From a checkpoint of a small transformer trained on Wikipedia: 71.3M parameters.
MLP neurons of a small language model. Each row is named by its layer, matrix (gate and up: input weights; down: output weights) and neuron, and shows model dimensions 144-207. Each number is 128 + 24 x the weight over its row's rms, rounded and kept within 0 to 255. A neuron's up and down rows have the sign that makes its largest values positive.
Before each neuron's rows, "fires before" lists the tokens most often just after its 100 highest values on Wikipedia text that the model never trained on. A number after a token or word is its count.

fires before: "\n" 83, " District" 4
L5.gate608 [144  96 159 169 140 102 105  93 117 163 134 114 145 151 107 162 106 137 123 125 128 143  95 162 162 149 116 129 117 158 126 103 106 127 102 131 111 116 134 117 157 143 103 137 149 118 130 114 114 144 162 122 118 136 142 175 121 118 145  95 170 104 116 184]
L5.up608 [115 112 163 117 147 132 125 166 114 128  81 153 100  59 122  94 159 147 147 128 121 104  98 117 123 105 105 153 156 117 132 112 132 172 106 140 140 135 120 112 131  99 108 122 111 138 137 116 147  82 130 145 108 110 123 129 158 122 105  85 173  77 144 111]
L5.down608 [109 137 120 135  88 137 134 134 116  66 110 151 131 124 135 144 132  80 113 109 190 132 133 135 105 111 164 162  97 115 131 158 158 118 178 136 122 175 159 138 105 103 139 130 102 121 123 127 122 132 149 133 110 142 153 122  91 143 121 115 123 154 128  89]

fires before: " -" 82
L7.gate1496 [120 124 135  77 114 109 123 129 100  98  94 130 127 163 136  87 118 136 180 107 101 116 166 129 137 157  99 142 103 141 139  88 116 111 100 132 125 153 135 149  70 136 166 134 142 119 119 133 108 158 157 124 125 129 120 162 128 110 163 150 132  96 156 112]
L7.up1496 [115 149  93 141 178  73 145 117 114 125 122 154 135 121 114  64 118 128  82 122 114 130 162 151 130 170  91 145 114  97 168 136 112 138 142 141 127 130 159 149 136 109 134 109 189 148 163 105 107 154 161 101  85 139  63 102 121 138 140 113 139 148 108 126]
L7.down1496 [124 148 128 161 117 152 124 138  75 172 137 127 106 168 127  90  83 131 123 131 133 138  72 149 129 106 116 157 107 140 164 147 132 116 113  92 117 177 136 168 133 129 100 108 123 144 138 164 114 123 162 146 156 121 125 115 157 115 131 141 187 102  84 104]

fires before: " |" 57
L5.gate1054 [130 100 106 129 107 119 145 147 129 165  89 126 141 148 124 120 135  92 155 181 106 126 171 136 126 131 174 171 140 142 149 108 106 142 144 120 113 134  98 140 135 166 159 107 106 124 147 127 127 109 143 128  88 114 166 125  92 131  92 122 113 105 118 130]
L5.up1054 [ 80 155 142 110 125 135 138 106 132 157 145 127 116 127 108  87  80 119 120 148 111 155 123 141 149 159 130 146 106 108  98 115 120 137 170 146 121 177 150 116 112 123  74 135 123 144 134 116 127 169 103 119 141  98 152 127  93 157 127 123  98 145  81 121]
L5.down1054 [114 139 141 140 119 104  92 149 120  86 146 124  89 104 153 149 190 153 123 133 142 148 173 188 128 123 134 140 136 134 118 139 121 103 126 130 161 127 172 155 109 141 140 120 149  76 132 115 106 110 152 117 124 168 145 130 133 100 159 156 100 119 124 202]

fires before: " -" 59, " Fer" 4
L5.gate18 [161 126 101 141 152 124 100 136 137 117 157 111 109 110 127 109 123 126 156 115  80 121 142 120 138 117 126 121 140 133 181 105 112 119 146 174 164 122 170 138 177 116 129 100 156 118  91 147 134 132 120 127 101 121  93 133 158 112 123 112 165  81 137 118]
L5.up18 [124 114 148 107 141 111 127 125  95 140 130 149 143 139  99  83 143 113 136 127 139 156 132 141 142 145  80 120 120 122 118 124 120 122 146 116 105 138 129 150 130 128 106 145 147 178 170  74  99 125 136 173 101 182 167 149 157 157 131  92  89 100 123  98]
L5.down18 [121 114  86 124 131 155 117 135 134 127 156  90 146 156 125 123  85  94 143 107 143 124 126 102 116  80 151 162  88 131 124 138 151 129 111 129 100 136 155 160 161 119 113 151 146  84 114 171 168 107 177 135  89 109 133  67 143 140 158 161 125 125 115 132]

fires before: " |" 79
L7.gate949 [127  94  84 170 133 128 111 117 118 158 110  82 120  79 148 138 131 109 101 140  98 141  94 191 151 124 116 162 110 137 149 105 145 159  99 112  99 169 150 118 128 154 165 122 155 117 120 136 126 116 110 106 109  99 168 135 138 139 135 111 142 158 145 135]
L7.up949 [139  99 118 144  97 184 111 158 139 119  71  88 126 113 145 141 122  66 134 161 135 179  79 163 107 123 140 127 102 117 164 103 100 116 153 162 105 109 138 128 133 191 136 116 110 163 114 136 144 154 135 119  95 148 147  93 118 120 152 120 137 135  97 115]
L7.down949 [109 128 141 100 132 164 135 121 144  70 158 105 107 149 128 105 103 145 136 124 151  66 115  88 135 174 106 110 165  99 113 118 126 120 167 121  96 103 115 135  95 124 149  98 117 143 154 140 140 126 140 142 162 112 120 121  97 109 111 147 123 133 114 134]

fires before: " |" 61, "\n" 4
L7.gate884 [120 162 108 117 110 124 150 135 167 108 127 156  97 148 152 157 120 108 135 109 114 112 143 121 151 142 120 136 116 136 136 124 161 178 120 105 115 132  97 131 135 136 143 118 146  90 137 137 136 131 148 116 108 123 127 130 134 163 143 175 110 153 110  93]
L7.up884 [136 120 114 122 181 132 120 149 131  81 178 187 140  85 146 146 143 113  79 113 160 156 149  87 143  92 111 166 113 154 173 137 186 121 109 134 146 100 136 150  80 161 128 140 149 112 118 177 155 111 122 103 145 161 173  84 129 181 108 112 121 159 142 148]
L7.down884 [179 166 175 150 111 131 114 103 109 111 108 129 147 127 144 106 112 118 125 164  99 117 118 156 121 119 153 146 109 124 137 153 114 135 143 105 113 140 129 138 131 142 164  81 125 132 126 103 109 133 112 150 120 130 149 170 169 125 115 153 151 110 112 113]

fires before: " |" 40, " download," 6, "\"" 6
L7.gate1170 [120  83 137 155 116 117 111 100 137 135 105 171 105  99 138 130 124 115 132 118 156 118 118 176  95 107 113 134 105 170 139 110 163 125 110 129 105  90 133 138 134 154 143 161 184  88 121 101 151 136 135 136  90 116 128 153 109 102 177 105 139 192 154 181]
L7.up1170 [120 132 126 116  98 110 120 188 117 138 120 163 139 113 129 119  90 112 143 121 178 127 138  90 148 126 121 103 112 180 137 140 148 125 158 122 108  75 150 163  97 136 126 111 132 138 123 125  86 131 176 117 100 118 125  74  87 148 119 169 138 102  90 166]
L7.down1170 [167 140  97 139 107 134 153  86  90 105 121 115 139 139 114 127 144 132  80 112 112 141 133 104 117  91 126 125 169 110 108 105 148 150 127 107 102 176  87 105 160 133 134 116 135 163 181 134 140 128 135 159 138 138 170 149 154 126  92 109 136 139  96 104]

fires before: " |" 67, "\n" 8
L7.gate88 [ 81 142 145 106 106 110  92 109 156 136 108 139 115 138 151 133 107 130 140 134 157 167 132 133 151 150 156 160 164 155 118 131 148 102  97 120 152 140 109 129 112 159 122  94 130 162 127 100 142 142 124 100 138 111 137 131 131 132 112 143 120 166 107 114]
L7.up88 [ 94 185 165  81 152 169 108 117  97 117  82 112 157  91 108 145 140 120 128 149 117 165 137 149 169 119 113  92 159 141 123 151 159  84 114 144  92 147 120  99  89 152 156 172 148 128 116 138 156 131 116  84 127 123 163 106 137 123 122 144 131 145 151 144]
L7.down88 [152  99 108 125 166 129 154 141 126 167 142 100 127 155 144 101 141 129 151 131 120  93  98  97  56 142 128 115  86  91 127 120 118 114  94 160 141  93 133 117  94 125 153  91 180 117 106 177 103 106 140 145 109 150 135 140 124 148 162 126 165 117 125 102]

fires before: "\n" 25, " The" 13, " In" 7, " He" 5, " and" 4
L5.gate1240 [111 102 166 123 145 123 119 111 135 144 111 114 146 132 141 180 128 139 162 145 102 151 148 142 149 148 166 124 136  81 115 151 122 120 126 125  86 102 106  87 158  89 111 126 110 130 102  93 114 139 169 143 114 117 112 150 122 119 144 108 170 128 163 102]
L5.up1240 [160 131 116 115 132 142 130 118 147 148 136 140  65 121 153  88 146  88 112 106 175 105  58 143 115  96 129 113 147 136 150  97 130 148 114 136 181 144 118 152 132 114 156  98 139 136 108 106 129 124 143 152  77 131 140 110 141 114  80 102 115 159  57 159]
L5.down1240 [129 118 176 146 142 153 112 110  90  95 148 115 141 110  97 165 118 169 142 171  97 139 146 141 152 145 143 123 155 101 117 146 126 126 137 103  92 114 123 109 144  96 133 159 122 141 121 147 134 113 116 137 140 138 135 164 109 103 171 116 162 116 145 124]

fires before: " -" 29, " " 16, "\n" 10, " |" 7, "ab" 5
L7.gate955 [130 163 149 125 160  99 112 140 111 145 103 111 157 123 116  99 106 160 125 146 176 165 167 139 159 190 109 145 121 127 104  95 104  99  53 131 140 118 133 121 166 122 152 148 153 117 105 133 108 148 126 139  82 163 170 111 136 162 162 108 171 145 174 160]
L7.up955 [143 151 124 157  49 149  52 117  91  84 114 113 124 160 144  81 121 139 122 106 108 105 134 139 131 124 121 146 133 119 126 174 158 122 105 151 174 103 121 132 108 104 145 103  91 144 120  71  98 103 152 114  92 165 124  81 114 124 137 128 138 135  87 127]
L7.down955 [ 89 122 130  91 113 131 123 102 149 138  97 116 166 172  87 106 123 114 153 122 126 125 148 111 102 132 145 159 126  63 115 112 132 128 131 142  75 152 172 154 123 106 152 128  97  87 147  98  68 175 132 147  79 110 150  91 114  93 124 138 158 126 134  92]

fires before: "\n" 90
L7.gate138 [143 124 155 161 114 111 123 103  80 118 148 154 128 175 170 168 118 133 143 101 124 144 117 131 135 122 129 141 154 104 158 138  87 116 106  79 139 129 126 112 125 133 108 113 103  95 124 122 160 133 139 139 123 158 133 173 119 140 176 131 154 116 128 119]
L7.up138 [173 157 141  97 151  96 132  97 109 136  62 157  90 112 122 102 127  98 127  93 178 103 135 113 101 168  97 124 105 193 126 125 158 121  97  81 178 118 143 104 149 131 124 127 161 115 138 157 117 137 173 164  86  80 138 119 135 137 114 125 131 110 172 128]
L7.down138 [100  80 146 163 119  89 154 128 180  86 147 125 114 146 106 167 136 141 143 114 132  79 145 135 171  97 109 167 152  61 117 135  86 168  68 131 115 176 133 137 103 124 133 125 126 145 145 106 164 128 124 127 147 159 174 131 151 158 127 122 147 110 173 104]

fires before: " |" 100
L7.gate639 [157 107 134 119  80 170 157 136 106 151  79 120 140 145 113 126 129 165 104 157 159 108 128 161 153 148 132 129 122 140 145 130 105 104 182  87 140  71 102 116 101 138 121 137 128 154 132  90  95 125 163 178 123 111 139 148 143 124 148 126 129  82 123 126]
L7.up639 [124 118 132 152 136 115 123 152 145 123 112 126 141 135 133 140 147 157 104 118 109 156 115 180 130 121 108  96  84  77 139 105  90 136 128 170 136 154 116 116 144 152 123 143 131 126 131  99  90 135  98 117 132  98 144 153 102  99 166  82 149 112 105 142]
L7.down639 [150  52 120  81 103 127 166 140 127 129  99 109 109 154 109 159 158 122 111 103 144 122 116 108 135 155 148 127 151 138 139 139 144  93 155  99 117  93 136 114 129 124 155 106 127 128  64 108 114  95 130 150 160 152 152 169 106 169 115 131 107 149 122  76]

fires before: " |" 37, " Released:" 14, "\n" 5, " September" 4
L5.gate1384 [112 107 163 163  82 123 107 134  96 145 140 150 169 128 141 149 121  96 132 149 124 135 154 164 184 151 111 129 163 119 159  89 142 138 104 127 138 149 146 139 151 167 166 122 157 114 101 134 166 118 113 108 121 151 109 168 151 155 136 121 159 114 108 150]
L5.up1384 [132 182 117 113 177 153 108 113 130 142 109 156 124  98  99 180 134 135 139  91 117 112 114 177  94 143 155 105  65 128  83 126 150 136 105 142 130 126 169 111 155 107 104 137 133 135 125  80 145 116 145 131 112 150 117 158 128 125 130 117 112  66 155  86]
L5.down1384 [125 124  92  79 185 144 109 105 152  83 128 166 132 124 103 154 105 106 153 155 137 104 155  86 103 138 142 141 100 124  91 119 126 145 139 136 127  87  94  99 157 110 103 115 125 108 133 113 109 156 158 127 133 138 163 106 128 104 148 121 112 120 136 117]

fires before: " |" 40, "\n" 26, " –" 6, " -" 4
L7.gate916 [134 103  78 108 119 174  85 135 113 116 157 139 115 117 124 133 110 147 122 132 105 133 122 181 142 169 107 168 123 152 171 131 126 110 146 105 158 107  95 121  62 111 123 120 114 129 142 130 137 152 135 125 124 133 138 127 117 132 159  85 133 120 122 149]
L7.up916 [ 83 167 127 118 130 111 111 148 137 127 101 151 140 124 132 176 113 138 101 140 135 146 139 140 103 168 130 119 152 142 200  64  92 129 118  88 136  87 129 150 134  90  50  95 140 123 153 157 102 147 145 134 122  97 129  95  99 116 121 135 157 120 107 166]
L7.down916 [122 122 136 140 128 101 144  96 105 142 120 141 116 127 125 145  99 135 146 110 120 149 179 143 112 121 132 107 111 108 124 144 130 131 141 117 147 134 121 142 107 142 163 155 146 114 122 109 108  98 117 113 164 124 140 106 131 132 142 122 132 111 113 146]

fires before: " |" 65, "8" 5
L7.gate436 [114 137 107  98 111 121 134 138 147 154  96 139 123 158 113  84 116  83 148 129 126 131 142 169 154 111 135 121 129 159 116 112  91 111 110 141 170 129 102 179 108 149 138 122 126 133 142 117 109 142 142 153 149 138 168 146 114 166 105 128 115 119 125 154]
L7.up436 [143 114 155 101 137 114 157 119 145 110 120 139 105 102 117 130 147 171 126 119 155  88 164 139 115 130 124 153 101  79 107 139 133 115 158 139 147 110 100  90 147 138 104 122  76 124 141 106  78 121 114  98 115  96 159 123 146 106 117 116 123 124 149 147]
L7.down436 [119 124 135 154 150 164 127 111 126 113 117 109 126 113 116  82 116  98 143 122 142 144 118 158 107 136 123 129 115 110 117 114 122 137 100 161 145 118 115 123 123 118 118 122 136 136 116 122 140  98 145 123 117 139 123 144 137 139  95 166 125 143 156 156]

fires before: " |" 36, "," 7, ";" 7, ")" 5, "]" 4, "s" 4
L7.gate1015 [166 154 141  93 119  88 119  92  76  99 165 138 143 113 114 133 116 139 139 118 147 126 129 146 137 108 143 178 156 100 126 118 124 109  92 116 163 157 119 130 160 142 120 120 175  71 101 135 166 161 100 109 133 129 157 187 165 117 125 119 106  91 114 133]
L7.up1015 [133 165 110 132 117 152 154 137 145 132 144 124 136 162 138 153 133 136 134 119 126 145 165 128 134 105 102 120 147 158 103 137 131 160 109 148 132 144 135  89  62 158 127 151  88 129 122 107 126  86 138  97  94 167 140 141 139 136  97 167 128 125 134 130]
L7.down1015 [109  95 136 132 115  67 154 137 131 141 138 151 131 145 143  86  97 171 140 163 141  95 165 147 132 132 107 178 114 148 105 139 114 101 116 114  90 126 208 106 137 121 176 130 147 134 135 167  65  73 120 125 148 140 147 144 165  93 128 136 142 140 112 121]

fires before: " |" 45, "|" 8, "\n" 4
L5.gate1263 [138 146 124 129 137 142 156  90 165 107 106 104 131 134 142 135 124 120 140 166  96 138 119 128 137 152 129 140  99 184 120 137 112 122 118 116 212 141  65 127 113 100 155 139 125 131  76 146 116 123 111  92  99 129 125 137 136 133 166 145 137 145 126 125]
L5.up1263 [118 107 107 107  88 136 196 143 121 134 133 169 111 130 142 133  96 135 141 155 120 164  92 124 154 149 105 131 102 115  86 148 126 160 136 132 130 167  90 172  89 144 124 130 141 191 108 125 121 176 158  92 167 161 178 153 106 141 107 134 125 133 134 116]
L5.down1263 [121 109 122 111 104 139 137 160 116 131 142 156  85 101  91 134 116 123 176 129 169 119 122 137  76  92 135 171 123 125 109 114 162 130 100 157 160 116 166 135 103 140 108 103 119 155 120 138 152 175 129 130 125 167 154 116 160 168 136 112 154 115 133 111]

fires before: "-" 67, "\n" 8
L7.gate954 [112 144 171 135 149 122  94 112 131 103  81 120 127 176 159 166 129 160 160  87 127 100 119  99 118 169  92 120 125 133 124 132 136 125 134 158 123 138 136 113 145  99 129 178 101  92 143 134  89 105 183 135 137 170 130 107 127 174 106 115 136 142 157 156]
L7.up954 [120 130 126 187  85 123 155 141  93 163 101 108 125  92 108 116 121  94 134 154 103 151 117 154 165 111 109 157 174  94 142 133 157 118 153 129 100 142 130 137 110 146 151  85  78 129 165 159 141 104 107 109 121 130 114  95  81 102 107 107 159 129 124  92]
L7.down954 [ 86 136 146 154 136 105 159 128 134 134 168 157 108 145 149 115 128 100 119  82 113 113 117 122 189  97 153  83 136 122 101 100 116 130 128 179 141 142 128 142 115 109 124 118 123  91 144 113 128 107 175 166 159 165 115 108 142  91 156  86 120 143 133  68]

fires before: " |" 100
L5.gate301 [130 133 145 114  92 114 105  76 114 119 151 147 134 134 121 150 104 127 165  83 124 144 113 139 104 139 104 105 146 156 126 113 131 163 110 148 184 148 159 107 145 172  91 125 145 113 171 107 113 140 147 149 111 130 130 128  98 153 101 115  83 149 160 101]
L5.up301 [ 78 122  92 133 123  88 103 173 101  94 137 106 148 140 128 168 138 162  91 146 124 121 129 125 130 141 156 145 121 133 158 150 141 113  80 125 151 129 132 162 113 150 149  99 138 136 131 105 158 122 131 153 113 113 176 119 121 141 179 130  94 145 115 173]
L5.down301 [ 95  79 145  92 105  89 172  92 119 125 145 132 122 154  93 150 147 127 122  78 106 134 113  97  62 120 112 118 140 158 159 116 129 138  95 152 140 132 174 132 125 195 103 102 137 123 154  71 115 141 136 159 120  99 137 151 122 137  97 103  87 166 170 141]

fires before: " |" 86
L7.gate461 [ 88 150 103 111 124 129 118 126 148 122 148 147 130 156 142  94 126  94 101  86 111 147 118 125 108 182 128 140  79 124 125 123 114 116 115  99 148 155 105 131  88 150 101 110 157 169 140  82 154 140  89 117 144  84 139 163 161 135 165 105 117 142 115 144]
L7.up461 [132 143 141 135 118 132 121 124 103 167 102 168  92 140 128 177 127 133 139 154 104 168 144 165 117 128 160 126 159 144 137  94 126 107  73 148 127 106 150 166  89 121 108 165 124 166 145  99 134 112 164 157 131 131 112 109 160 104 118 133 117 149 130 115]
L7.down461 [121  98 139 150  84 102 141  97 107 155 128 125 170 164 169 126 155 102 134 110 150 125 125 122 138 115  98 121 107 111 175 176 129 143  95 160 103 163 150 134 104 136 103 132 138 128 156 163 128 160 135 148  94 166 102 140 189 124 167 140 140 160 101  97]

fires before: " |" 90
L5.gate1031 [121 104 111 138  97 146 164 133 118 169 110 118 139 140 139 100 121 127 137 158 132 127 153 133 167 139 115  95 166 107 151  95 123 110 167 151 135 117 122 113 147 141 125 100 122 164 149 109 124 151 167 155 118 117 159 152 158  95 115  85 149 130 133 182]
L5.up1031 [ 55 167 126 143 132 144 116 136 112 115 105 135  91 104 118 145 116 108 106 163 123 173  82 146 144  84 146 131 130 125  81 141 108 142 148 152 112 159 116  90 101 203 115 141 130 146 132 100 140 135 182 148 149 152 151 105 124 100 153  99 127 111  99 105]
L5.down1031 [152 124 134 112 152 102 106 115 145  77 147 113 138 132 135  85 144 120 149 157 146 117 136 107 130 157 106 131 123 146 145 146 140 101 128 105 171 146 110 125 140 112 154 115 172 130 117 179 122 119  73 102 127 103 107 131 124 157 166 127 117  86  92 105]

fires before: " |" 29, " by" 8, "rm" 7, " to" 6
L7.gate925 [102 155 104 125 149 126 146  89  80 156 106 109 155 152 149 156 127 131 159 115 126  79 139 141 120 153 130 139 138 155 113  86 144 111  99 133 139 143 145 146 137 169 138 149 137 111 140 148 128 202 137 149 100 149 112 156 106 105 146 128 121 138 162 129]
L7.up925 [ 73 116 134 139 132 121 113 143 151 142 118 111 141 139 148 138 144 143 116 129 153 134 127 113 130  97 134 118 127 133 104 126 130 117 145 141 135 115 128 137 111 157  89 139 132 153 123 104 130 105 104 154  82 128 101 149  94  95 117 156 102 158  96 102]
L7.down925 [152 163  98 105 132 137 109 160 122 112  98 154 124 118  84 110 105 112 124 134  96 120 112 136  91 113 145 122 130 117 142 117 129  93  84 126 108 102  75 107 138 166 109 129 157 120 104 108 146 105 119 102 165 128 150 160 108 118  97 134 133 176  93 128]

fires before: " |" 29, " -" 17, " of" 13, " from" 5
L7.gate596 [158 137 106 168 174 147 122 147 100 118 172 121 117 131 143 170 104  95 125  95 122 162 155 132 134 106 166 133 151 145 141 140 116 119 103 159 141 134 152 130 105 172 139 150 172 128 124 142 147 142 145 125 107 124 108  97 101 118 143 134 121 168 138 104]
L7.up596 [143 105 131 139  74 110 139 153 120 182 174 128 156 118 118 119 153 125 110 167 159 140 129  79 176  96 127 101 174 150  84 194 148 109 169 148 161 141 172 133 135 143 138 125 139 149 125 148 126 122 171 120  70 118 101 132 111 118 146 189 164 123 161 104]
L7.down596 [132 121 131 106 159 146 130 146 156  95 176  81 127 108 122 161 116 145 135 130  69 104 131 155 114 133 185  94 128 128 133 112 104 119 119  93 124 167 109  96  76 117  87 148  90 147 109 155 140 158 159 110 138 107 138 115 138 114 138 133  90 122 129 113]

fires before: " |" 52, " -" 7
L7.gate733 [107 125 105  83 132  96 134 123 166 128 136 127 136 157 136 114 149 135 138 141 111 146 172 127 119 138 142 139 129 127 168 135 126 142 127 150 127 155 154 169 129 126 119  91 163 113 135 139  80 135 120 121  94 134 137 105 119 169 118  90  80  96 105 150]
L7.up733 [148 137 127  87  83 134 123 164 117 100 139 124 132 119 142 144 123 147 146 149 132 159 108 114 141 143 142 171 119 158 172 136 148 124  94 139 150 128 146 173  90 139 127 136 157 156 104 133 134 105 126 153 124 140 145 141 170 122 131 130 115 124 112 134]
L7.down733 [ 86  93 117 146  99 122 151 147 120 123 109 121 176 157 154 111 149 150 103  87  95 162 127 153  93 111 122  89 122 141 116  88 123 152 124 155 131 140 131 147 120 104 126 119 115 142 122 160 100 129 111 120 149 153 108 136 135 151 118 135 145 125  73 165]

fires before: " |" 51, " m/s)" 6
L7.gate496 [145 128 104 111  98 107 108 156 149 109 175 102 100 157 100 173 163 107 135  93  98 159 141 180 162 118 144 138 147 141 131 102 134 109 129 111 112 103 107 125 139 121 117 101 107 133 107 150  75 195 168 164 113 153  92 156 155 125  94  88 164  75 179 103]
L7.up496 [119 169 153 137 131 111 127  77 157 133 107 104 116 143 160  94 119 153 142 150 126 128 161 120 121 145 114 115 114 155 142 105 129 158 147 144 145 171 175 158 134  72  94 145 158 110 128 119 134 113  94 102 123 134 102 157 105 158 125 156 131 123  97  91]
L7.down496 [140 143 133 104 118 110 149 114 106 142 162  96 138 114 135 175 131 123 146 119 131 196 150 133 114 136 128 161 129 141 136 134 126 169  82 123 154 153 167 124 130 112 131 123 133 144 108 127 162 212 181 145 125 151 138 108 109 115 104 192 153 131 119 100]

fires before: "\n" 45, " and" 13, " |" 12
L7.gate311 [151 181 134  63  99 115 113 109 173  91 143 112 158 122 126 111 143 140 109 144 136 148 161 120 138 154 126 131 181 147 114 124 162 134 120  98 119 146 127 143  84 128 117 120 136 131  87 113 119 129 162 129 108 125 108 142 143 124  91 116  88 136  96 140]
L7.up311 [125 106  85  94  84  93 119  95 134 162 131 127 159 133 107  94  89 123  96 131 141 140 112 124 120 177 100 155 116 120 101 136 137 136 139  86  99 158 117 114  96 112 131  97 140 102 120 164 106 145 108 133 160 124 127 137 121  86 121 116  82 138  99 149]
L7.down311 [145 149 147 122 109  78 117 117 128 125 123 103 167 119 158 105 137 144 168 117 179 109 162 142 151 142 107 130 122 100  97 145 110 168 104 125 119 135 141 106  92 156 117 125 126  86 131 148 131 132 109 136 101  98 138 102 114 124 146 115 127 131 131 162]

fires before: " |" 64, "\n" 15
L7.gate624 [ 95 167 119 113 155  96 104  59 136 177 143 115 145 128 174 144 141 153 114 107 125 101 133 165 113 128 147 154 135 140  99 106 146 101 114 154 140  89 171 105 108 116 138 156 133 144 140 119 152 142 142 158  72 163 127 143 126 136 109 129 126  64 116 138]
L7.up624 [114 123 163  69 155  72 146  82 129 107 124 155 107 117 108 185 142 136 143 148  93 124 167 126 145 154 139 165 149 142 164 115 132 141 140 185 179 112 145 155  81 145 126 135 137 130 124 154 152 142 146 139 146 164 115 141 137 122 112 168 120 147 115 105]
L7.down624 [ 76 101 184 144 138 108 143 114 127 168 110 134 111 166 118 156 159 158 106 115 143  96 147 124 116  96 112  77 142 109 157 100 130 143 129 159 202  99 124 133  90 143  94 113 177 126 126 125 102 133 135 151 129 108 129 111 108 119 119 143 115 135 120 125]

fires before: " |" 53, "achment" 7
L7.gate1030 [129 122 124 165 134  45 162 129 118 125  90  98 120 136  94 142 129 128  99 119 160 127 103 138 133 142 119 134 117 147  91 118 159 128 120 138 142  84 133 128 136 115 133 149 101 128 107 159 126 124 115 126 126 151 100 120 151 113 147 101 105 187 142 106]
L7.up1030 [105 146 116 139 114 108 142  86 124 148 148 116 145 110 142 172 143 140 100  87 154 121 137 134 130 140 137 117 169 143 115 122 118 123  93  98 126  70 129 127 154 121 104 118 100 171 124 107 134 117 116 125 100 129 114 100 132 118  98  85 133 157  84 132]
L7.down1030 [149 106 129 101 109 158 116 114 128  95 146 109 144 130 119 130 162 134 141 121 142 121 157  85  88 112 138 131 128  79 121 159 138 132 127 112  79 125 114 137  99 101 115 112  79 155 166  99 140 152 132 165 164  99 128  89 109 114 136 107 136 144 128 141]

fires before: " |" 60
L7.gate1495 [119 135 129 135 155 120 156 165 139 162 113  91 112 175 115  86 152 107 105  78 106 151 124 137 123 145 143 115 143 160 112 141 122 110 126 124 115 117 146  98 129 101 111 129 121 144  84 131 122 103 129 136 172 120  87 156 146  98 133 113 138  89 125 133]
L7.up1495 [112 116 126 115 109 150 134 132  81 119 166  89 120  94 107  89 123 138 123 138 122 142 176 122 116 159 147 112 118 141 131 111 150 105 110 116 137 120 135 121 145 145  78 143 121 116 120 119 161 117 128 110 115 171 115 118 176 139 124 112 150 156 120 146]
L7.down1495 [152 122 136 111 147 163 150 147 153 122 104 107 116 160 124  59 137 100 111 143  87 141 105 105 128 139 127 150 136 102 150 137 106 181 135 117 119 134 154 135 114 158  95 129 117 148 165 133 163 138 122 143 114 156 119 129 129 120 119 134 107 111 125 128]

fires before: " |" 53, "\n" 8
L7.gate159 [143 133  85 120  96 112 145 131  74  80 108  52 130 154 132 180 104 133 103 170 204 114 119 139  64 118 138 113  85 134 135 148 133 171 127 116 131 106 135 110 116 176 155 128 109 100 105 164 141 124  95 108 134 216 116 124 108 134 138  77 121 145 125 102]
L7.up159 [123 129 135 167 111 153 149 112 151 138  94 148 158 137  98 135 126 122 132 176  99  95  82  97  92 109 112 155 147 115 141 146 161 102 128 150 124 120 140 109 123 116 116 127 141 133 112 121 162 149 101 120  59 178 109 119 116 119 114 118 117 144 127 123]
L7.down159 [113 108 157 123 136 116 103 139 142 162 142 151 129 105  81  53 121 119 146  95 132 110 168 109 164 172 111 159 126 117 115 129  98 133 103 168 118 137 127 140 126 118 104 145 135 181 114 121 145 155 126 158 158 100 104  94 138 141 140 157 137 112 143 164]

fires before: " -" 66, " 0" 11, " Fer" 4
L7.gate1020 [120 122 114  65 129 138  91 118 151  96 169 153 139  93 139 136 137  63 177 160 114 143 129 125 137 165 110 137 103 163 140  81 111 130 127 138 101 126 149 151  90 149 140 157 154 121 123 129 144 133 129 144 119 140 128 136 106 126 110 126 102 132 128 178]
L7.up1020 [159 110 148 160 133 116 113 191  91 133 128 130 136  80 133 140  63 168 142 124 112  92 153 119 133 132 138 146 146  95 140 126 115 116 152 169 110 132 134 168 142  92 115 125 123 113 132 185 108 135 139 136 110 141 112 131 184 136 193 102  96 151 143 155]
L7.down1020 [136 102 122 133 137 147 121 118 113 151 156 103 121 162 119 116 105 119 110 132 119 127 140 121 110 139 153 166  89 154  92  97 122  97 102 150  98 106 161 147 166 142 140 118 179 125 135 150 115 163 119 153 148 102 121 107 144 114 121 150 158 125 114 129]

fires before: " |" 41, ";" 8, "\n" 5, " 1990" 4
L5.gate1156 [ 85  98 137 134 197  93 126 116 177 178 120  74 119 141 151  65 123 136 104 112 123 155 117 125 120 100 167 129 148 134 116  77 144  81 108  93 126 140  99 132 163 113 100 111 125 119 117 155 101 114 119 109 147 147 155 132 131 151 133 117 107  90  95 155]
L5.up1156 [126 132 156 133 130 119 142 153 113 115 130 108 121 152 138 158  97 137 141 123 128 115  99 143 149 148 135 115  97 154 149 143  86 130  97 127 158 121 116 131 122  98 123 152 106 123 101 144 122 127 132 104 106 149 116 125 151 143  77 155 139 153  88 123]
L5.down1156 [ 83 149 153 110 114 158 147  98 117 134 149 111 104  93 174  79 150 122 125  90 102 142 147 105 120 110 152 149 126 135 133 133 138 145 126 177  94 141 120 142 119 164 100 127 161  91 128 129 103 146 122 116 161 107 152 127 103 125 154 158 112 151 141 148]